Weights of a small transformer language model.
Size: 7 heads of 64, MLP 1792 tanh GELU, 57.3M parameters.
Architecture: LayerNorm before each block, learned positions, biases on query, key and value, tied embeddings.
MLP neurons of a small language model. Each row is named by its layer, matrix (up: input weights) and neuron, and shows model dimensions 48-143. Each number is 500 + 50 x the weight over its row's rms, rounded and kept within 0 to 999. Numbers have three digits each.
A block is one neuron, or neurons of one layer that tend to fire together. Before each block is what it responds to, as a language model described it from the Wikipedia text at the highest values.

Day-of-month numbers. Number tokens giving the day in a date, mostly after a month name in biography birth/death lines, e.g. October 5, June 10; weaker on other numbers.
L13.up110:469532522497434447535425556549547470422538539492511399398477462472523437455529542451578476515533468565471487498475508451502485522472612604526397491586564478477529512527457600521465519491502559458503461476476474426509508576549473489542502529468462599440518473488547393413516465462455518530
L13.up219:415492454476471431482514574611601522578486564512510546496575527448496398470465521457508468501430539613514517479549503497424449474489476502439449426448480424445473481561596557520420545566553437535517522593467480558516521497499513462451543423541451497539511524523459444483561466445568507505
L13.up307:547552489541542526535543462617567509623540530459514489492497488431489535409530493458518484455589499396505500485547498388509543399493454543567515505442464472534558488555547454600581492516507528453560584520546442528557459497498610450476491606496477430539422529391443524516495473512482607531
L13.up310:459526545497573473532628448576441421472617454582440607467508476481598502353517526376488448538467495460574550492503516530449457539535507472538592502459469553516583461464499559438502477539580550424455513522519567395542557466528485464508453444497571416518438557449478470632427503501428482435
L13.up494:491502397419506535550513638495509558499524566458445440541426527417515484460464533481519654595555521530558424552561472591547482475507512408555443503403416514464603589560499454479535514585425553417497426404506486512400565440465476524578558493551461497475428566504500419512533538503489583526
L13.up838:536517535457421482552567515458581439525513507466455480556438521507534521537576534429527426542472568507531561508517451539459426544560518568458437521464454491522574503461599527600549421470445550505370475515576524571457526450533591543472535525557577592588535473493479459441463583613483527442
L13.up909:395500468412484532518438518462421502578495499603454462539550482531481492560503437532471482574516479510557476589609489513567558464467472476494449559491550514475556498506466472583507503521486506388479471486525564495563549589521474454456568491479536443635470503458439497511449618587610597506
L13.up1258:493505552548541475549515421533396471457513504491418498604543527578446480497398508499488385548516492398532449452507522483500449529430528524465588542522453443504507512509461462470492335494548482547515543451474479528488469547507534563521537570519553486493522477412428482572483521542512525461
L13.up1266:516525570466472516496481552541486432522569459502501499521438545535485496463533472463541599469488547531566556484712472508491550511548461455491498532517411444434529484463479473507536491492565546562582488462459537540499535505515474479620399533497513484546533565393476482535505502483487417498
L13.up1283:523514539511524527471500506496485437410579446508555598471539500597499479576503377496533378505521497494497411524522495577495502492462528551471452534479509420551574529529530465395429495524458471548442543497561496432455477471492469509504517486507470509427437506530525462559476531459532488553
L13.up1535:505549490517410480549490550459554515544552547443549526517511505472521505459546514433338458592401495530533471554478594525599496508572490532517446441454519538459430408520500371567560415474376552368481483572554654424447473581509606527478519509529469466540475537503428437533501522524475588435
L13.up1566:471465549480525499450592467560517476401549448552425517505416461538485511464517519457502479553463538472521487468493530522470514551393515620529480572503480494539463581414547511422478419570518527516441422440513553509458470446536444486620474459527503513412554451491476525484428434563545558458
L13.up1683:435471448559509462440595477475590502495489393470492515494466499496466570419460443459401443526510518458450469580505491483524499476489508477489508370545437560515553439401550543488582488539540514503479532565558517542537599481600512442516522421517539507518523557387513439551524580537471512552
L13.up1720:511497502479467492449506480482485406451489591494463512423523413513485488586503467493547434494552556611500581469591473516558521549538462508546439535495491498569528534494486460516494416581455460549445525544521542512515528477492418508543497552563520519493540428547571380510523480479507552477
L13.up1741:534472454514490557423457451459455554512519473572573500554491520495531509460465472550532591562491544411525525564502527522530475483585557434537480634502520411522466490514446467541432552584438463587486387540518470474593497475546530483516427480424507600434540516616596475392452464499595470495
L13.up1744:512519516495531445523618440513585482587468485477496512449462482471441490494518486470453444543547517520526469451580410469490487496590508449468453553540485460428470551494540512500529461537479510550536452472509467442547445506461563485447581473533593469522504608528478545487468540516530503564

Heading and cell closers. Closing equals signs that end Wikipedia article-title and section headings (= Sam Stein =, ==Early life==, ===Surname===), and pipe separators in table rows; weaker on mid-word fragments like p(ersistent), if(ul).
L18.up541:530551575531476420533556486486481475536509535533490435583565524546541525436486487498491543412503477527483536495591563434522462504474426431446506496433497573356566583535491462501454491511593543430466535497494509454569416512560546522488510495486491434475505589607491435524545562539456567513
L18.up1068:498552548478504416479497416509539441504462475548503552606456566500516485470493520417483510540583454493531537435491549520486509561499484575495470627486576542512477507561620543472529528440583542462476453473458486523434481399537577562506550469516482564566474534527518455443551538498456466496
L18.up1161:497395624485434494482412457424471512518527513524601465497513469409470561519481527468584465534444490475551488429510529521515526517496520462454511399505524493452410508483469468531506484577485439502399562586466569546469645558554504539462494432544515522533503552461514615490412541436526583478
L18.up1454:508497517499438521604509512490518471473521478584499491509489370522597509418507456502478672491458624502440516590612497559444583492467474638574564538597523570513447534424592453573462466557566603487498515513555480476513539534532565542447491513529438584548511535492488481401500452404494467537

Table row-end pipes. Closing pipe of a wiki-style table row, right before the line break, often after an empty cell, as in film, race or score lists.
L13.up132:503546418501445459541524482492577478509531493505548496396597501463438556561483497570508560603419568435478507472436526552503448457468403526470501517546486452574463517529534456438429506416506528531545535602517562460475489414510496466518532435458459522496565518523359557605543405493556474499
L13.up152:491513563485423385414461463548516460526471405518505468449597518534527406537466482486565481466506494515434548537460479506507529502457474389424531516538522438497504506519400449467432508449516460468575620421513520446533495452506598560518541482475545555563524501585457446639503523471504418547
L13.up255:508431486471515354497429459480574447434445420566478484490515428530521444455514488495505513568512528481413531458539490614517563543566484521570526559532570534501529520598480419568668481488549535490520455593581448537550535443494357524397632488590495555474354448507460536549482531518589531381
L13.up269:561519578444571394482547597549565514585499460495499530381502476472452486562528493452506440539552449512578432524545537558502516476474552500422474438462516522501465426565589451497475382480466452528475518542424518508528545437445524514458529444566498456453496472503472487551565502494542460396
L13.up338:371443492458499513501461509556525418533550445459483496539586432550631403510560390433565575508564635436476432464531481461534592501537545553479438503528520515493582424493471508454521517533442499532512553506476572440553454530505471468510535359457529493516529513536426410473514491378609560515
L13.up432:525473489416472471518491532448505448409417491495498413498542495437512496506493625473422556512519505527524493472569479511502455591489445537477424449545516498526543579518508571492453417431538511406535442535473545563492396598451537452495517549506451448573520540553485469490512463431458502525
L13.up531:459517538512538500450497447525496518457449415489568454579544460565537431552550481535507508533509565494425569568530544502518427432505557545421481504599491551485486533530467363511513529524416566447562496512500547440533506457513543524443523450520539633450477450466468531478481492483481538446
L13.up553:475474577458507520545531604518500492447440430599525431465452433498432502486468528460512487438432528494484496576596509529486563496543469569523500490493411500589503519520459509593535644534500521486573472519513513480464554510519506515491491537488529507550471485531573523544514458537512391524
L13.up750:487452474432569420545466427495524581540593520532543503465513438531529589473490435541537438504503461528408528535511501432507482602464416467381385508499469596480465530518444504497533474521437464444449481584437466528543476437469431452516471446445522501552611535542410482462584468467469598507
L13.up812:482492547574502475436539502463510417497492604500513459530491447515544452484573547495393416513388577512533479502525557508560501399526469529532457596509578441519523465515418513442497545434512527504526518502505442406538502551596505526476547523491406549488604444560422525584548563484521510457
L13.up850:477471547480479496449470527430494470512558576532461422418547429498412471658411507509489457562532534532531496512530528487512526561509480479462509429415487375491501477566544543550567537508459509594518469446430528464585490527414480560497512526543467499533551567545459503561511523523590461486
L13.up916:410536422504554524502547472378560532510521519536525431567534435539487507498476541501463442507506488543485420521477562481523524541601521442504546489489454517468381552554499548578542462553579542450428453498536463518481541523559528537565496521480476523552437491547410501516387462492443571493
L13.up948:453582484544496460483473497555457484423455455592480531518518541464388434436533560490511455487499453514482480504449449461525376511528528486487589521471501409444560458406490402491535491524578533522601411536518466465515425470452538507537573567526581509506515425515471477454596611447580527366
L13.up1303:446559558462484426476495475393558524550537498510517473553477454436585486432537563443513457518561574527509458474534514470515488529502528454591470508570400493576442499476448537458533450551545508481429515447567460425527418454504505442463493356517492621375475465612525416582444476542533451553
L13.up1574:442500475366509577499429533509521490539511516490518569456597454510465479543415582512467485484509596487573437478470437551525434647448449459462478525480443558598531479503503472456534501611583526548504479414503448522461514595496573539513460508545546565484553452528483450529398476469514531550
L13.up1612:517486497427417436586593532450513517558442527534553532444500521474483549413422546490594548433428508508534495407493458473482530528408537509498542467582621465483501554504477504485380414501536430431486527466544596441527538518455423574490470418481564618504518504502586452545447474447515493452

Clause-opening subject pronouns. Subject pronouns and modals opening a clause after a comma, period or "that" (she, He, would), plus second word-pieces in taxonomic names (Figul-us, Fusar-ium).
L20.up1417:531375489461464566516472458526510580512514447524524532444643505549492556509506449414456489557523463535565549504406499449473533431493456540506429512514414542506421479456575529492502469503520473469512590499456546503533472411504477540576503523543499463508443500521485512516557524492559504484

Date days, table cells. Day numbers right after a month name in birth dates (June 10, October 5), plus blank or short table-cell entries after | such as Loss, Pos, NR.
L20.up736:457479678469493482659617438474483453408501479486382505571446557549441452479451525576543479515382460469505454515466606470457552480461479582519545547542496455509560431541506528536504475426449587420521482404528568463520497472466478553396517422459487510537539469547467500470512477416454582479

Year-prefix digits. The first two or three digits of a year (19, 194, 20, 187), split off after in, an opening parenthesis, a comma or a dash, in dates and date ranges.
L13.up398:547480500581500529550558435460486461569569603519550525448478470433406461434565523488539407532502412414578455508516447499599407546514452650450546520542536537542461426472446566457523483508521491423569540586583510509510505539476499538548548485523529465534536516542569548493437509501470478537
L13.up447:509464443451456526452553529449518533461442448510443517473482545518379474436515515535445494538561550569518448507544450505530515563584547444550503585504548574490553431557486477531450407553533560506592495462487405572492556509504509473490462493502440459545455509535536508490520468528537473521
L13.up482:444514465532495542554533500566483536549557522516489611575457465425455461474544516477561499456470401462510415639479503434512515539520448420561536545548564457462544533489503465448507480504445437456518475516446584506434452379592578506517604453569495449508574519479562385542550491543491495409
L13.up514:449503468471489568492574482532524466521561442402444575543482499516420470516530471525511471560442562575487474506581505517496510516493498495526508483410408485453520551487557544513478517535494610533557467494483458504452564430626593501371576389516479546595484486517486468481558579474517497532
L13.up536:468558643482459466532538564530441424451470546542497557622466573454500502472523373411444555485463460513485365518542475414519525534600395453520469476519507524509477422484500535510523424473531481492463519581499581463547485462500466431451492549464594513510476487536521445478531512485485501536
L13.up726:546478577454533525444519433462498448459423462496433454519548402546386486417486571420401525576475488470564538524557568502571503494542489433519510522499499581521520499474447522475448482461507543543522454492443463515523513577453469539505545466564477505471598535509499523509510519519534577512
L13.up773:519584505434435494521501528502524458429542457445451469478466511491550467526543509512529546551421575510386532535532462478478434469526532462465433443480569601484493444600570420528492504530441515480540490475456516442585491473459549545437520509430524432505461553544495474386577510505587515446
L13.up877:527448460574487519484445459566483441626449586467407412493538493543431517551529471547493483468522489482379515466459524579512525511588399468427589508482466437506555453475490574518540416492435520556488526441498452504468529581491501423534467504534536497524486514533538385529515487512553542471
L13.up990:475458415506501498449479566434598499437565484521521364537506521378493389521496423519484507613555454510535461538513493479483489521550504493471434445527468507537523468505465511377421547605463484511525391514574526515449504600554483481487486486514522566512545529527479417473538506479475558499
L13.up1036:539410513512539545495539532586523487466462559468518495592549523485441425504558544399464583472586468476592465563491457498488440512561462448587529413483431453502482530533582500535520483478398627546570434440481529517435500448676472569582405477472478496537533447572524453395564471439529490507
L13.up1163:432530507585481469509446460565516526391503481445590418424544531469497485521446581501540505530454505507511378560392449539515435446559497450496526539502493397550508570590532578515550530457512498485472559453522539356501477500554549534497524490555581423541522610616551574537533513475518461505
L13.up1256:524504510458461494637455435516496478555539452373514554592534494486635450439541417421432435531551420422535455490498439456457485529528432478404417499453453545523548515451524509514543403471525540505423516481467533512473470493489518565515394519518576509520542485567503465521357479485496471526
L13.up1282:528441508467507650529505547530442617470538454436531495489488459519472536500501393462506455480473420487552427527571536532394448507467541520501521582433496453527578544510436481541569490523421500504479452491540538485474508535448524569533445462548574566504536492520502592505500487544513509487
L13.up1343:600499499508512476485564436552467413494516537535410502493511431509500473454535506417464438414525555506604477517423510426467538567404566557533508534486591567450471462510518511495496491482457528588471507501550623570567582429503546519547542567471602507547596537446586455497560492427573517462
L13.up1454:524556471461457438516458515459433499465569547465512576549508341459542501459471534437530476499483458487418511501599489480436440571526462467484554539500466506493532462396480508560414563485437500426545428546528505429544454548539468433536579524468542539563507492560506571419420502468529485418
L13.up1653:419562511512453518509500512556557534460512472519576564462615439432515545397490562523494533442538536470500459489437529497532541480379386512478620412520515565528534509534513420505564498496430555534603522513473360419483556488446560531471378502465573515391470569408508479447464510445526491526

Mid-number digit chunks. Non-final digit chunks inside multi-digit numbers, before the last digit, in tables and years, such as 2,'36'1, 20,'39'6, '195'6, '193'9.
L18.up54:414490440497589536514570509523558531469592472535490462582532451454554521550535508490523562451500363473537418504431555430474513447432449474579474421546636493566470467474526466541543482525545442410550465499450520562413510563434490520448539500487523515551620501511546556518382517443451511478
L18.up168:600541504518549474504432491544558509535498464465550530495489435550593380512517397580472542569476468400491437533535518486430528496537441493476611420462494535493494445587527490570482517417464552411474539476591481459537578635482510554463524485556482561447551555510437522507457502471481533455
L18.up1531:510388467460484541607514486455510540477464475479524448528530496445597483505559468491442505471469422484461552467497458462543503552440560483513537389491520567541425568532483501602614547472495410537468495521524487423488499557480497425452490524544510550521499442457557464473477536450498595532
L18.up1646:546532559422483488570495486471551548533453472524528509574499454497502430539525461481442523487525453328529478556463432362537500493562505485520474413383494469563574482499460512503495442516514527610499574501492577451507485535530510501473403423575542554386466533564498540475412530507501507423

Inside proper names. Early word pieces inside multi-token proper names, mostly surnames or titles seen earlier in the text, e.g. M in Mussolini, W in Wang, ell in Bellamy.
L13.up72:512501469421470494538465441561576565502500508467488377497523449492414450431478552536512546522490495540572485520564535441432357524548435432525481500459480623541474550455476551469451567535479529550510400447496426534551555473493574500497504527536504512496521448496610573471511463519492565585
L13.up165:441488451442463448515470500418489452496435479446517484406506468516534455481455449559545509485526482561541547527393479490560430517462591476487540551450483529494569468531464457523462601538453433603440411518400516506554572553507552566473534397514530472553385568430482552509572470478409553581
L13.up215:562588497400558579481483432513579445564521530488499499376486435547435407454492461452597597530472482447523473525547506602493567507489511487499477477537471537442467511472451483488495410472429520491494473551471459543620480454565455523473490409649411487577512434572591435488461562526534469459
L13.up353:450553516479436505509554546485544378557430487501508515452543476472513454440498562415596548447456360494471595522378447539492445419522632488483579506506469441488447528532479426520534479533500452559557470538466500533504472490553491476480528467573493494526508438450438506540491494574479486522
L13.up748:337523569452476496480344526484474492558404500508507461493485507475488381500497481490374512510545450578471434533519482517477412400443444483515464429455484593560556429544448522570439543434528547480545436507403508564438564415497590461462529509557550553476577455512420502519559471444462454509
L13.up815:504515410563434535508572491457477474501471442546514534441521420425479552478417425526506593457464445517420550418499499489443567544496571477498440562390457480487496558461551477484520530583548462540506459494520504496535505541503546383537523476490520604544477551468488558466500526529493511534
L13.up816:577545409455495549424558473475586372492467546456550483503539529461452442457522486502529489507497529513529529508511512456515473498569482457441418458533499447473394532472467478456475503503518367555489485457590451579538427564474521473457486569600559482492445518471393492438399463506546507423
L13.up819:476467481512567505452469448491514479539482472557553609444505510480451510401361499603513546430426499532477510556499445513558426449504493480485557476495480552479604422517382498557540492484471483476469441443456561467517523526506517499474550496644421515473533416504465521429532473409444554582
L13.up1023:482590561474487445424550439480497489479477486422559413453522434473414530507548385475524520526462457544475462546505500473505433478473556571518539524509371467416533539483499471525503493516620446584468513462503517446586517486469600499564451482453548433542547545413498524413544585491498534490
L13.up1289:495486549401541481455491432480449575421596533468443569439526398502573509541544511541452424605470513461471446473456436467528538492506432456569433444463541441471478480482557460499501546532666499504511482501426427501539453626473521440493446433488446536464540542516515429475566568528535488576
L13.up1294:477497503474501499553443487456476598483445465494527490414440476542429418432536408572558526479506494461452594532487514440547437523454475451520483503495459589559455473532509554553557493434528520509468440491518496542574534521519543589455476434565500427531540486436525570487437462461417541538
L13.up1311:474454448517510419565462497433459467470483513476455484468367530537419494460420325534410510572551460543400530530458516479479532530557497395468478366557502453407483467495482486615575545526504518557513460449567514384601574489504553518438474416615511447555483493420468438524435512460508570514
L13.up1392:513564604440497529487435444438430528503436491431545506461521515555534474532491404509492482454416568494471458521492485463472495517535478505435423485478548548530452399564566397524527476551495478461541532452506514461591579440643565404333526509471568451561500420502591470528474538555412502521
L13.up1448:476528429521422474579507508519569544582496538494504595506509476442420491465562359409494472540404496583373535534461509512549537529581429541478437447535527477535524347520458430522535494471517515522490544463412562445574525514530540572421498488540499477518405621429447523517569492401491554499
L13.up1486:501560497463456469424479539456473502587571499338469504484437552487481436539436526509502549454414522577520472550582549531528491495531464544602532501539542457582543459526514440426411525524513496503494507495385430495495560375493466589511551481496561442433421532497493532545462500519519505508
L13.up1740:478552473475504422485539439436493483521520493454426558480433463490469480455460442556620494479428451531401506491512489534522574509471583391455428531483524459568562523467473354450525473494537438446527497489452526533630529457477477506505508533455510507487502518405525470458550484433432495498

Pre-verb auxiliaries and to. Auxiliaries and infinitive "to" that come right before a main verb, such as would, will, can't, attempts to, began to, ended up.
L18.up203:593530471539527482484430430500416483476498573523490496587528532475505432521491529425473581455519439577495574502525500507371566547546529538554465569543458502573527585520468462529462382563512482470471521403441498576519475490469449502454466516491524531515471472476503490521557507525501475543
L18.up293:434425509538500530404498448531588562455421504499477471524501554530479517490478450446480506506568479581505480548442618563449547595499423616509503507510496521476413445389516402518525535535528443561463558528457536481595506599409490458507480487423460539470527493466449510499474556447437404500
L18.up345:459453451530469585394519464462483538453514558540439598443555464534506594445529521496558540471515529573447542516584618523530488481526540526551501533432527498456569534489521521395479456478523541467574504470548431449430464551612553487486503507445509439480543562502572574494521475445531508493
L18.up798:472433460540410515538497404544562573481480561605450489562545593545514593503493403443526485556498510456564622486524458456522480450571479521536557476483445563482515474468491451444535472520492435440471475516519519573466485416570426563499552501429527475573457521525458648558453492440492512498

End of named phrases. Punctuation or final word piece that closes a proper name or appositive, e.g. the ) after (ASI or the comma after Pittsford Inn, before the verb resumes.
L13.up9:565521525426392577513523558515465450517523573505467503546543486451516476447501481500456514520512471539555507467440484448449520475519486548465537515440584446506441566516487556492519510510433548512508464545518442485467446536511479435492496568397551531492500417585482486542525511458484505412
L13.up23:457523443512508569476444542494508556462525557549469503522544520469509491432531491506418508588434462553500502511557544470555509482564453478566561510459498408454458422542381535452554433479506496475508602560512473436485479446479578486536430544529619496455477600534511368434496582485565437441
L13.up148:551508639382458521473418454612470539436474552495579456468546567514502479500503551495529426532519551473563526505504534528502452473499467453498448592552488406494457481451547401501458565552474525507549619439491425514416543542449506451564468442492493441442443524496559492459479553561508481400
L13.up223:587463521523462414596501542526469449465498525508584582594546509512522490511566449536513447566492581519555514578509490553576449506480435458491545583450566491529535505457518475427497561461491558540655517514545513473509613472512573498545554433529434529439426489549487492536530512375414452490
L13.up656:529602482489494476507504448544444468503504570541501524436512470425493552536556518540480464464449513552409506482558493419573553453442411518494583525481509458571461501525423492421511541545482512518475485517535441452429441524537463463507444490507440457453506562407454493440457511456526435410
L13.up775:596527489456487475490468516520578498455445405484542445462563456476517531572481575465433503610565439516587439518547460555475519552481540443594504450420540526514522470495470492460537425513435454593617456516557425495441504414578537519560550519392525483542506509492577521533591528571548523503
L13.up802:531513497455548488489526455494561490454546472549482434465367520544471457522470400428558468415573527479419397555560488501561533589492470536420455553519499434475481441523436453480475509490484528338510533555457493503465460500467506498499609577457565494482525568497523477479599672544470518450
L13.up849:498445450465477467492467506571487463502531423475531511460496533565433581601385425481560461519551485430536552595459583529518599501471558595485471441511523478618479474464459518450530465466519518441489547429469489500524488413526504521579464502468504501508599452469552477418528552486449426553
L13.up1016:537425488405423420418488514522493460512514523543529572484503483455489471526437410521576505370547516506476514498527535558439553494537551570524480526508475467491534443566492581496476481506388427536457489407495569468482441496524517492536397463482517603534492450543551445532505532462479546504
L13.up1059:460550605509563501529464495575452352484570464561514498503454466611628450509562506465481545489403493442383490502416514463509544494517474473405639603558510529445463504498522557441509550462577501519476413494417561490553481608499562421468531562467523497477529517498514504524470571457442544480
L13.up1110:547472582523487437560431501486531501528610530447540507506483478557504528521521492445490451352409575542533448558468526583579455644447488484446494444622544541500499518513433519463533452584406498449550483476552450480516514450529415528515489450424503489433515487458444584440491523502525451485
L13.up1225:541582524453471516532497527578485501507529467459546593485504476456527555564535529474539543585477462491510437522530530371522467472569467420473512596444535507538602526467523588474518583576459559461326576521591489526475524518488559457532461563448549566512573514480495502458509501526569546513
L13.up1235:535477394478492496465576487438495530530484398511501515471494452486441499518480516488600447486551447503487538422539614433558570471480587511427547567548552480563380503464499530477462501340551542426516440510586408509468511443536592506556560523516554499453454477490563487524497484481585493531
L13.up1314:538491568545547497511488477485512413495431521500544564503494529545533454474500433438424421571422620561598501522467489556471486485556501548551506446521606454468541494585449431468507536502476463505439512435451501545479482443488492506481502436418621485464517512480562529522455474531475515448
L13.up1340:515387478420526511565523463558525504477549435444523519502513440472538476551555606543550424504482447509398476534559454507470508451507552456579569521406489529488629454513520494402453475472507479491490555425449603483488410443473505477465586493560514572445494498490544481469456499527493422452
L13.up1760:542510431540520537472582521508483460363553550477442421533462506503421514574493521511510522559479541489560429485555609481460485374447571447498452448602408513411547485550402605539485507542546500489485516556518536480446511535527478442432521496543512385568404503467518522443448483521488488400

Phrase-end boundaries. Final token of a noun phrase or clause, often a comma, closing parenthesis or word's last piece, just before and, a period or a comma, e.g. (1955), Western Europe., Expressionism and.
L20.up144:563537571482497518444472462417426567537565509550546548550478500524480471481584452482605428433487552478559489448504463501566370457531433584456477538529542488463491526477478430395560634526501523489508452505479587533509504475510450435574487482541599487353486597479467518444433590365523478518

Clause subject before verb. Subject words right before the main verb, mostly He/She opening sentences in biographies, plus commas after names and "program".
L18.up947:526550442555563555513398488452558464524517518487584456414413462575430522516458379427516500460515533486468468503515520492546568527466485471415531466435523434500464496564522579494485493514522465572513537489470518537576573479453517500507499534453529494586442526458504512440576493486545579500
L18.up1023:575452509535452432529404582466548437502519448507560545483594523495414465528501399519453525499479534497548547449438526473465517583516716489488511495423499534490544525537515480517466506565553475510419430463608513481427502432558494399504482487490510467523543523479506510450545423429450511467
L18.up1472:514524471409411452547541591444564525510465529617511498434572537480466566455510388517617544487383457495506491529456485514466513580516514465513525567533474522583598489493513526462431451567497485467480559486485540467464458496496464485455467547471526593505438444489546576547445522471445554600
L18.up1509:514539525490526522521635493542501552423482450510512546541418586547507508543455493519476504455536430376541560451478441413526538520433555445451473531492592445575553527494515511439550510531588431529439487522593553486495470431521453520538457469519635554568512500555448558420561581509498511453

Mid-word name fragments. Early or middle subword pieces inside a word still being spelled out, mostly proper names in sports, history and biography text (F-er-encváros, Gu-err-ero, Mit-che-ll), plus some common words (the-r-mal, in-tern).
L20.up1193:484516523489461508532481479516567549471460529514461436500497567483533419469492468489420546444536544414470442557522489509486475448541525486553521501558473520521557546507600521458504523511522542485506550508439447501572510483413509454532386532504533427503494619541467444480491404510416491577

Sentence subject end. Final token of a clause's subject, often a character name's last piece just before its verb in soap-opera plot summaries (Aud-rey tells, Soph-ia tells, Zo-e activates), or an organization or noun (Corpor-ation was acquired).
L18.up260:553466443528456445553447411485509437421517632579419479487492474467550511468453500470532503571490527456510570510525518489500431571510465448493596472494573439425464510414505529496512491502560468514450546522595527452455441536534500519438472494526528481476502465544498460411375599510529535453
L18.up629:479508548533460464542427552491482514429394423540457511437582459482432468492474473498575494547552486441462527458543350476464523482514489450509554538577527567519503563493557395481501528562547507494485470594526457499448549430408508517557561473558546504524550532488532584420544498435601473532
L18.up986:438499499513442504604516499495510621451535529548470486468622588505446580431508483475507542445597497477463522506488506511511580413519541420468491493558585481526428415480547547407439469574416521430485479414458419483455516491481526521538482416467485493523529498511606569493540533524493447514
L18.up1093:498477488488419507394433502522470552455479582393545454542499556554607584458473440547523597496358518479500515591451451447409556446524552580596498528600532504435585602472515472512478504555510543524470448517458460387415529512557456495472504482534490521442561449491501492526382588426453524516

Multi-token number prefix. Leading pieces of numbers split over several tokens, right before the final digit, mostly years such as 194 in 1947 or 200 in 2002, also ages, prices and score dashes like 2–3.
L20.up247:603457459559449481594429431449504585487573467474540465474492454486501495569495421563452530501467534453518472518425477455465393532512614523487557535452486467478538503506541506508542540501429560406493511537535458463506542495480533479422463456516519455530546499444522498461493544536524536547